config.toml
num_hidden_layers = 12
init_std_down = 0.0
warmup_steps = 28
doc_mask = true
MLP neurons of a small language model. Each row is named by its layer, matrix (gate and up: input weights) and neuron, and shows model dimensions 80-143. Each number is 128 + 32 x the weight over its row's rms, rounded and kept within 0 to 255. A neuron's up and down rows have the sign that makes its largest values positive.
A block is one neuron, or neurons of one layer that tend to fire together. After each block is what it responds to, as a language model described it from the Wikipedia text at the highest values.

L8.gate273 [125 124  96 146 172 125 131 133 162 128 103 111  98 101 175 126 129  84  83 134 163 101 154 155 168 143 176 188 140 109 148 112 164 122 126 142 155 164  69  98 145 102 117 115 138 174 146 113 102 111 127 107 132 101  69  78 107 162 112 153 125  90 118  96]
L8.up273 [135  99  55 168 102 139 171 186 134 163 139  83 126 196 157 113 113 119  97 145 161 186 124 147 154 115  95  82 183 163  93  71 131 124 106 167 141 142 105 136 116 155 143 111 159  62 134 109 120 129 135  67 131 102 111 183  71 176 125 126  86 130  78 189]
Responds to: Mid-name fragments in repeated names. Word-piece fragments early inside proper names, often names already seen in the text (Ál-v-arez, F-a-hey, Good-y-ear), plus occasional list dashes and table separators.

L8.gate206 [124 141 132 147 143 117 175 168 124 166  62 171  83  88 148 140 182 158 144  76 170 157 156  51  99 142  65 112 163 126 121 105 170 130 159 135 112  98 119  89 157 201 145 139 108 197 104 149 156  87 138  80 150 179 149 149 152 137 158 175 162  94 120 176]
L8.up206 [144 125  53 132 152  98 157 142  99 162  78 110 146  91 179 138 155 112 153 104 135 125 125 102 101 133  85 128 148 140 100 193 122 124 118 120  35 107 152 172 122 150 144 116 130 117  67 152 121 101 134  77 193 168 148 117 152 119 120 148  73 159 138 110]
Responds to: Adjective-completing suffixes. Final word-pieces that complete a split adjective or participle before a noun, such as Ear|ly (Early life), renown|ed, strat|ified, versat|ile.

L9.gate33 [156  97  70 134  94 154 129 144 105 135 135 193  78 131 158 106 122 156  69 111 151 200 166 163 115 190 128 133 144 109 131 168 117 105 121  94 106 121 134 139 163  64 172 138 128 182  82 143 137  87 180 103  86 132 109 154  68 153  66  96 169 118 187 161]
L9.up33 [138 129  94 124  89 146 151 160 189 105 110 122  84 126 197 157 132  99 133 161  87 181 113 151 104 195 159 141 153 194 137 123 141 185 162 148 103 134 120 129 125  61 141 125 176 138 135  86 100  99 185 146 131  92 155 144 196 116 125 135 144 112 126 145]
L9.gate72 [ 34 114  89 122 120 147 166 145 121  83 157 149 131 152 120 143 136  90 161 118 166 178 148 170 117 175 102 102 106 138 128 135 126  96 103 145 128  48  32 100 145 122 144 128 136  94 127 103 132 186 137  71 115  75  91 163 140 102 105 117 124 176 101 153]
L9.up72 [118 118 122 118 113 121 179 141 150  85 123 132  96 162 146 118 142 129 166 156 117 177  97 187 144 172 115 115 122 204 148 124 163 167 157 146 115  97  83  66 126 135 150 116 133 126 135 117 126 121 176  79 127  77 138 200 110 120 144 141 154 155 127 134]
L9.gate106 [ 91 160 124 163 122 123 206 154 124 103 127 158 132 141 147  81 161 132 152 120  86 151 129 185 131 175  99 146 108 179 114 146 175 115 150 140 155 105 113 119 181 106 181 143 134 122 160 117 179 161 116  86  92 108 151 140  72 190  69  63 130 152 129 132]
L9.up106 [126  85  52 129 116 123  71 130 148  67 183 163  81 136 126 157 102 157 109 158 184 133 109 164 108 162 118 148 132 118 127  66 164 110 157 154  87  84 106  87  91  67  59  99 142  77 119 135 143 133 159 117  77 157 140  96  86 114 132 158 107 110 137 179]
L9.gate222 [119 109 142 159 102 161 110 141 153  84  96  87 127 113 102 114  50 179 133 169  96 149 149 109 126 163  98 134 115 131  80  95 172 116 153 124 187 139 174  92  87 195 184  76 110 138 139 161 147  93 177  92 136  20 143 161 116 135 215 142 175 154 135 121]
L9.up222 [125 153  20 134 113 149 142 140 148 120 106 128 150 142  97 195 137 151  72 130 160 149 151  88  77 203 123 136 130 122  73 118 152 140 156  91 197 103 109 103 198  82 139 157 122 125  96 115 126 102 152  86 142  74 147 140 133 126 138 173 120  59 164 160]
Responds to: Mid-word name fragments. Word pieces inside proper names mostly seen earlier in the text, such as Zal in Zalaegerszeg, ug in Telugu, or year digits like 188.

L7.gate110 [ 77 116  66 124 174 156  92 201 123 124 214 124 121 177 141 112 118 109 122 103  68 139 165 106 138 122 110 141  82 120 181 191 153 125 103 165 137 132  86 187  59 132 180 111 153  93  96 145 160 150 149 145 167 145 157  71 131 111 149 151  98  82 117 145]
L7.up110 [197  72 136 123 158 164  73 139 129  90 221 108 161 122 153 127 168 146 106  91 101 178 103 131  92 109 180  57 151 150 136 198 140 121  71 122  92 126  81 116 168 101  76 108 133 168  56 126 142  70 121 104 137 121  99  47 155 132 115  90 106 163 117 139]
L7.gate147 [161 118 120 160  94 138 133 132 169 185 176 116 114 110 201 108 139 148 114  80 132 115 170 134  57  77 169 109 108  78 123 120 162 141 158  97 158 149 118 180  83 165  52 184 146 154 169  86 141 133 111 134 114 121 124 140 105 156 111  70  76 172  92  96]
L7.up147 [138 159 128 134 136 154 121 123 123  87  97 124  80 190 118  87 165 132 173 110 143 175 159 118  66 167  60 144  84 124 106 139  79  98  62  68  73 138  95 141 119 118 157 119 105 145 113 118  80 102 200 191 139  99 107 128 120 148 124 139  86  85 140 160]
L7.gate296 [142 165 124 133 172  89 161 103 171 122 182 142  87  69 188  96 142 127 116 138 113 181 117 101 132  95  92  51 131 102 108 125 131 167 143 139 144 185 175  94 173 156 154  42  92 136 113  90  99 153 143 168 132 103 118 124 132 151 131 113  84  92 104 139]
L7.up296 [149 181 113 107 167  72 134 107 138 139 134 160 123 132 169 102 117 139 106 154 114 131 178 162 154 212 151 156 135 128 133 155  55 125 168 171  87 154 126 108 141 114 132  79 125  98 105 128  76 142  95 135 149 166 125 152  48 154 117 101 127  84 118 139]
L7.gate365 [111 146  97 123 126 190 103 125 147 115 195 136  45 165 154 148 142 119 180 147 170 174 135 125  32 217 143 157 144 153  90 132  94 125 105 178  56 149 100 167 109 113 146 113 110 131 108 105  58 109 108 101 140 113 122 120  58 115 110 165 149 136 121 135]
L7.up365 [120 154  78 125 117  69  89 122 128 193 145  89 129 173 136 182  98 112 150 113 110 125 116 134 110 124 186 109  98 138 142 118 102  90 166 127 162 151 182 143 115  85  81 163  85 115  97 185 119  91 131 119 151 194 114  68 168 148 108 175  66 113 100 150]
Responds to: Mid-word name fragments. Word-internal pieces, often "y", inside foreign or transliterated proper names in lists and tables, e.g. Tai-y-uan, H-y-eon, K-y-rgios, H-els-ingborgs.

L9.gate89 [156 176 120 132 185 120 166 146 191  32 122 110  83 100 138 117 100 128 175  99 119 120  86 139  66 131 157 128 107 148 137  76 120 108 116 115  99 136 147 112 125 166 108 142 166 136  45 135 162 118 115 202 128 109 123 137 141 112 126 148 144  95 148 139]
L9.up89 [112  66 157 185 196 110 151 132 127 132 199 128 114  87  94 165 139 130 164 124 122 103 132 136  82 119 193 106 177 124  78 139 136  70 151 131 149 114 113 103 136 121 138  90 148 170 118 163 112 140  91 153  86  87  99 131 118 179 124 155 166 136 111 113]
L9.gate236 [ 99  30 172  89 112 160 142 129 174 111 172 137 165  81  74 118 154 110 162 113 125 107 200  90 134 102 125 107 133 168 115 119 128 154 153 136 151 167 154 144 129 153  88 158 131 143 189 140 164  79 167 121  86 139 114 138 116 205  98  84 145 130 170 167]
L9.up236 [127 143 102  97 169 145 145 188 110  78 117 159  54 108  70 192 117 140 142 137  80 131 182  72 121 125  43 139 165  95 110 109 155 126 108 107 174 162 108 136 115 150 140  78  96 114 117 108 174  77 150 117 132 161 106  77 151 114 129  89  89 135 133 161]
L9.gate314 [114 117 142 113 118 157 150 112  72  82 143 107  72 101 106 119 119 159  84 118 143 153 163 169 121 115  86  94 128 161  83 156 126 152 168 118 130 157 105 112  72 139 126 106 119 103  86 113 152  92 154 171 106 161  91 158 224 117 122 170 152 121 149 188]
L9.up314 [103 138 170 162 118 155 137 144  22 134 126 161 178 144  78 119 132  79 103 140 139 110 183 159 120  82  87 128 111 123  84 108  88 110 133 154 138 139 122 112 127 146 117 170  98 127 102 101 156 141 139  80  70 158 142  50 122  96 138 161  92 141 152 141]
L9.gate354 [170 125 184 147 110 140 207 173  68 121 165 175  77 151 154 129 149 133 114 142 176 134 165 110 157 126 135 113 124 135 117  90 110 117 160 121 141 167 198 192 112 155 129 158  91  47 107 124 136 111 163 131 161 207 153  94  78 110 101 113 149 127 130 175]
L9.up354 [115 151 210 109 151 149 168 196 126 109 145 110 107 166 123 152 135 148  95 193 125  78 142 127 138 141 154  78 145 150 139 173 134 115 137 139  45 178 190 129 144 126 113 128 179  90  89 152 136 138 176 108  60 181 168 140 133 168  89 163  89  47 169 130]
Responds to: Time-period modifiers before nouns. Words just before a time period or noun phrase they modify, mainly early/late/the before decades ("the early 1970s"), plus other, local, major.